From a checkpoint of a small transformer trained on Wikipedia: 968M tokens.
MLP neurons of a small language model. Each row is named by its layer, matrix (up: input weights; down: output weights) and neuron, and shows model dimensions 576-767. Each number is 500 + 40 x the weight over its row's rms, rounded and kept within 0 to 999. Numbers have three digits each.
After each neuron's rows, "fires on" lists the tokens most often at its 100 highest values on Wikipedia text that the model never trained on.

L3.up3057:475524478507525521474508478508457502530428514488453517542491488511479422525482514513490519523526499521421559518464465509422502518497431458609490455519518528529560563565538540562543468537497541457458564491450523499478527572519510561444479549604505433529616459499471489523495429563453529494520494424527539488472523588519555535465499479460529490463490522533496500444491456508494490591498519446466536506484460453564508517544567531540472514544542531539499404553457469538507493392486486481333439421576531483468456533465539473462490545514492475447467513470417558465530465534547548496
L3.down3057:532438463508468453456520549506501473494450564533495519522507528495506521589532489470583524527516483489521534496508574489485527478557521537422437468446513519503530520460541552492473472493515464517529447535505445526584507515516454508457505485477537455522511493475440547457487477546532475513478498500529496489485510520485543522544551532474438465510502483498457434481547453546498408473440468505459447450450554454563476463558521523464514534459511473553430536542534490467477516482535443560472542523554464535539458477541521481542438552556446457537449468483551524530513474544534545436
fires on: "–", " is", "6", " was", "5"

L3.up754:490511484498462545507473448494497474534480541467496579576493525526487470462519547444497529538495475472458474480505455517504520548498511469483575465528489488472483548475453438531533546494569471483454448475539524493523542483493457575498497522448511484535499529578567453497509481551421516501482524477508476546503567441504434431487544494478513449477516574472541498447502464472441495515515541484494516487518480472504468476467523508510447483418518507499511567493482479490488465539427542417522479492555520486538454499541402501475474499440483522490489512462484624511510462524548567465
L3.down754:549515480504467515448555553425477504442521548454548473518408499487517553464524524482448487540499469464527403450491489402538548450561504548463518511499477515517471501549513483436496475463571464506517554483541512584493481418496541562559486508462512485520526532502559556436432491477509592484489531485500516556479495613492466492484547481466485442447493519514506559489563414465477494513515492439520544560472567485463468414496515505543508514526543481512433503486425570545498480482502528506504492491463431568444432576466489482490514535549546514470489516462516521544449471473487609482
fires on: " pre", " Co", " Pre", " Re", "re", " re"

L3.up310:519462514505513504439491516491481537470505514455510543507424491531514416440478482423506520510547504467473460491467529459533540505527512476492530462541464464478500475479507443529535505504507493476462526571517555455503411478495482553531472508497552468448484471589513494486500458515461465537480555441513521420522557464536479559409524490500546468496503489487493549576517458524532519422536494507498491573474544518497470499454501465515564528428439519441511444476516532516491468472453513426479580446504502506492512450450414467519574536540432464479524484518514459458536512491548591481
L3.down310:539497523469542530559471511493421435550492510522481450479514435517547512497442474453457527525522436501456459563489513409548518527491519500457553479478539463559475498484488473518500566470470442616509462485497470487477460474422490589450438497419481499488534419503542501505491548466482456536473532480477483505492511484570462525471531532529491507544475495441463562460521486477448552541504482549542496605517528519600504491441460482522472496485510511435478525533572439535482492492481441492405511494516536504487470570524490524542507555491581481517507545535559513499508476524510485468
fires on: " Em", "com", "rom", "re", " Earl", "om"

L3.up698:466505422545522538523458474492531553487500493489539513502527448584492501479497484450562515439539439534449518541459494481483460451474446420547499486544445445563437517422442486577529499447473447543474454495490427477430481525544489507532444441486528526446456535508476440512511501512481486557553486460493515508538475419474464481523471523539549589521475513442497550539375471520503498553460524475469540478508509504525468521416465456480504536508543479517479482524396465504516489516494543572522534447556450450483545430513515464453567522507458532485470446485433476479458479463547474504
L3.down698:637437495465502503488487460438523576500548493514513477469500533503483562514536533463471501514445516525541519479503416480534478456461554489502463477455514523512426499494476562494430558497511510503523532427472484446525620441497565518476457485495534509599486515485512464511475555542554510397478489526561516523453503545572550518525549489461550513501506518495464494525475471551505512463508490543534498522477547403500522541543470562465523457545558516501487473476514433476502498434504488566445465503421566518468498468538490499529546528465430461553538523514558528515520559442531467506
fires on: " and", " Grand", " at", "and", "iot", " of"

L3.up974:541562476438469531442518567548437468586541471484515453530589516546554486484484547441505571502544582504574520484542552523502537491537489551567581469538559559548503422451523537480518435488466567558555517501498465430586500553534491474588484525468503493519525453565523461532451449527432487509436510513501517556510530436473473459429526502494604503456479424517515495451517442534491513455477514534564499518509527508490499454564470489472531527496579452489551484548551482487452480524469547428517400432509494512509501511526460550535504461479517466508433525484489520491457521512533516452
L3.down974:556496483555534466495453511499453521555555548451499516485553552469451518511442495513527537497537431460558446538517486538524522524591511478565502433510502487517490498472496498449515447484435514541471517473566512491446523495531429462510512559487491454568500474529520464485487476562526492486581409496431503527470449587428545424463536490489505518455481534516458516492474453484558465531531555491460582545521411518490456542554502482476475516530490437545504466498469504535519520527456482467487512537564511514479489576495500499482520498433553515556475532475497441541436483538552474501
fires on: "ec", "c", " O", "s", "com"

L3.up2140:509397540501500530472508510468538474577499626402567456543495522545508454496509462475515528439465510419479470441519518441505531452519480466546505553476437399483517562500517472506431483485531566521475502462479511563488484453546535473499505514516507507492512517492509411540507394528531450475559502502492502563533528466486508477517536485544521601496430478504539482564431556485501423445513471474458482535492508483456463505442468482553480476498465451507455575514469446492582518560495530470511540508522471447522480407557507517535499489578488515439621571405575548533502466557495530566
L3.down2140:454500455477452496450530561521480529516555571469469481508454484482482500466439543494465538506440492506527541523494533533426505505475541457555471450507616508523561505514493507444533506552514472551538447573531536521479513556557589561503501523545525491496551560553513505508504517496482510405526452457492558561512510392555517483488491494504487484495522546507468496378432427512481478494561509453518465525532409449431538512487494500466460479426568477531477478584462476523537508412551526528602457495494552518509457479477526441531471470508516469534519483537480475530458566440505512479
fires on: " of", "-", " that", "ation", "ins"

L3.up1534:505463457491554505482507492420412510488490496488569434455499454505515518455448498475466499498455562506484473574515412494467487440496473506539520509472480466469526508554519496493474455454518472457435511464449456567520485421507535520505468529524452509444525544464444461569587499504511440441472468515522541454527499491458561518490530469519489549428436472514502564561535547446506494494497470455442486557481533512558529422538461488541537518505537555542486553488469586438557445569533491574468452512531509526514545453547457518443463498463475513512537438509503540555465473494560530505
L3.down1534:373517500468488498572521531536538455503504476474504504519562505478459548494423573427531478514524482563516496532471455439448446527467473521524469525463478521456421491475540507492519521529524503523470473485582476444480529463497503470486510547546488498492480513469537522467529507424477457511496595487440534545469483430426462509434559560511556490467465439486451453503453535526458526493450507510421486518475501502433474518574445503603411533485497520511493495449457529559526467483496558510473518466473528523524485468448462537463459505510493453480422399611507486526531485493549470525
fires on: " |", "et", " of", " following", " From", " that"

L3.up881:465517550462497481440538499519519502456431485485506556531459509499516511556477513504555498480465475494490515517528535513475490484542563474486444430547505481478515498522538532519510517546479492471492547508537438470446477563479527469500439442490498504435533465591475490505456498518511491479519487500507590469438545477501454523549456509558485569524519526494518490507505425548467419513465523473514536444513542476467464517505461496441544525434641501521488516510395498476473427514493482476542528491538480524474462448576472439461549491350509525426431354524526574438557545458482555446
L3.down881:503478479478496462510502467506470474521570535510499543458570457526488480417493476439582476460470445480457551535482492453493515395448488492604428525423511486521485495551504467464523502511475549530452464510553474552474462523551473498523529466498522526465537462519530478564526425518533563532527500508515486491508489483450522521479519507497442577509425472477486562531502537525432514547460441532510571529524613503548464480468458476497510533548489446513446463462517486425496515508411493480523491478496480522511470483508476506503540545469502573482510569503452573484486502516521517551
fires on: ".", " including", " as", " :", "a", "/"

L3.up380:450501465503427533430517514520526472499502519523535577475580466574516505509488476400489523456509476487582502464519551482475472492458515456557499509533520492505480479522506504457508501467507505511481560583496485560484504519510503504571521379462462590514496523538488509512557571496506462519452470547507452499446484488537488554550506498508516483535460488545494416483526496485538522431431563552484427546508531491500502512524481455514481532514501519615471549481437515525521553472468449545448525494513512548498471493519522510500484493513409548507507474556449482504443500484525531482
L3.down380:508432530531525565563447467553511489477422495497468503439520415551501459492470474499545498518554525538552406546517489567497495480487470464559553518548464534526526495552474494482514503539482505574495554491516549526495546477467568497451492397464516475502556454458505565524447493487503493534528512581469560511481577451454466478498458559524560521557430489480559506473523500526508535514556490539482479445476512571497532484548541542520569505585512517455558497430495466523499460486516493503493444591476550519574466491495454483488487470415529470457478515542500470483502476547453463525
fires on: "\n", ":", " code", " ex", "erous", " Ex"

L3.up971:513455480588488422540536499500591458520564559433518487496487549408545514485502468497543493488523493489556521470449507464548579466495503601472464441462494451513542458466546461472490517453534501508481468490466468470549457486544500456559583515525498405498451530573495460514499523483459549434546478587534510541537474494480515561493609504499507494564560520533529463502438546510547522523579508462465428506474513498413474503518460576545471524486475522455569501471459472460470463529525440445492506484530465515434539451526514534524502497500542557483492477505516463454470495423528541478
L3.down971:494566446509505526435482511499554442553527617476501533502532451505463474452442503509556513611504507496491506424417500568469441509529497508510497487551501500596432479569431547499491518568516467419542494480531508484515462512447526550525544471427505503433516406496421557485425519476465513403522595534479403539481538454505525523516484524527417482518478546545540462503531537506532541534481530512375418495512482495482528524561491495485493436470466520469470561549506359489523508459553485453576496580556422522495538504506446581524554445488528505487519511519532469487432474550472544558
fires on: "a", "s", " her", "i", "elt"

L3.up233:555471557514531475481445515486498515495595566475532479474460491541488556492483483481527503491427535469547498442521528515576515461563504545549523438506505569534517439509506621429482562500504479475364553549464515526444522406423568500489504441488484505481433532496521520541563473547475512538488464477395460532522493506498501487539487573552501439551502481572511424541482535532459478496481451415553534554516535513457510467614455431555523506491510425520526499538440535489508546452455506557503545507447513537498467514557480523510490465519512517508472447469474479518481472527441527498
L3.down233:566481499528405478508481478517543521483535486437499535461474463465460470527536554457437500516470533506470552486412529522545530504577483453547497507526466442494437498478526511538582495504490533499517590461538587535476505479534466499540530502507467518497534519457490466460513460448456486531427526454484495590449454530536529522449537496577459415517557465491519491498509454510503485516536497530515522526536552545479419538567532445472492545471487458484473507470431470487502575478475503536533418496484507547538382496513536553484452507555410482549550527446507444547459442485467555545
fires on: " l", "j", " j", " h", " J", "t"

L3.up807:566494585550487492517544558454523479506528448521512580480515531540532556462526533526524487462498466441521469407552512527565584463527466480544513498536481559539546460555534433518474495533445459519495456518508521487436462475547517447551524498485484554546468574544482454508474415465512448500549457502477523451544464502504425565479511468558508514533487463496543510577531436496466423471563469491499473568494455521478485518489503485523467553437528478541537537497509525487510433543502536460517590546470489435408515495523484509449431450481577506484502525438520507437494563516410526427
L3.down807:575444469546514489463462539529482468445478528552493490535464441516488456591481599494448459477557478468530466436527487501499585419493528491549527589515430500553470489521487523531541474527526544464512501499477489468471483490453495449550485525474529555529559487484468518506463452498478531551432545484446514489442519456459441502510576564551513502504473465498501408590467427507463487532555462456477456493570466539556510506449512490472425555489500475527537581490481502488511526470438494501479433593514483478506425500524504504487564485473516531502459523525502493513466523542532469492
fires on: " H", "av", "iv", " Po", " V", "n"

L3.up1943:505474477515418544465528500504521525535487527500584535522427482521501484531483516405556490445503478510563464448444484462581497518453556505543479487544501468540526531456513521414474551593518516526547540493480505496506493474580615473503536487535462584452396482562512511477490487640425529585474500529482589522476531450517459450415465543503489515494534489539512497472510562508526504422523510459533512408498555420487472514464424479494590472564551521480507517551478477492416520556479505491419496566563516546462438460457483523522493446466541489473406476481467541550453466503456517477
L3.down1943:564548525491501491508504512484467528479526516479468534500517485554461446485599470519530481471503540452519496503562536560543568494448481496476508494473517526580462432450525514456469486447605421517523482526465453462524444526512525524543489548480496508577528573561511492495535500548482485520504467550525565497511485477511426444451582437490434495530549506574441483421494510524485537570567488503414427523508479453475512475486528527482568474448450449483547459546448496528563449528507488513506532462455461508525466492495472449528499500534482565487495552483460564481454565518547384523
fires on: " I", ".", ",", " as"

L3.up1349:419537580529502548534555541500441536521533476456508444512436565510509550586498480462514469467459538552522546474512475445482494479552520458537444485520555521482496607542442496538524466569449488582583490583452468543422468513508515476472445493480489440496512522530472509496458545517511568500555439483437575481497465517593516523530439495414495502467550552454489495473408454572476443528537478508480543494463494537573503473509502521479497514509427519505517453443461519397547484494537470533471505378473506507521503386555503516498465541461596503563460476587492540461487508531558495495
L3.down1349:473478486547528542515503530454501554468516536481454590442494455497458522458503473445469432520450543473524576544510562488514499479441508484523541433487527539517486463498518497521472487515463546567488421551518537537501538487409507506512547490450485490508534516526491483494458452531504528488455474548509492519512476555497536506491451513572472528473501557573430553454616600458521495482459515528525476515473524528508514490522494539584514485504491476479536535540536490496502502545499491494477535505540524531394579524521508530463477437504521460476502520523500463508432494522521442482
fires on: "u", "7", "ud", " o", "i"

L3.up1530:373555430469484499563464470522500449478463494518413491479475480531484435496446538536503421489529540466414556509484489446547554491462538522491520472460420471516528535489494462525486508433514478533473555531465507507387501571542494513484468394523465423472495526500529517507437527518446474449539543526448409525526450529482474505504478420568530498517499576518459480490509430499495470528482507529534523425500532467521523501591484445509537490515507468506534558490497527437454477548508487502498548534492478444534471384486480528519488491410554563536516442536464518466490488553520544505
L3.down1530:510564535453475482533470484527504515448555509532547491548501525468543463546494493503509540517490434498477608446477526599566515525538422463439510501483486420528506520558495447568515431500509518513496586486436495491469470471545411501508469423503515560505465503463522486526433477495440556525423531461458527416501475527515523463493490467491450527513463541490528471502526543464547513530469429538496504526450501526496577489465533533444434469527510465547485517452522442475506454501496538430485492480525482435469537415514467495541531483504511568485599473557481535496505475509444495522
fires on: "a", " Ma", " Ta", " Ga", " Na"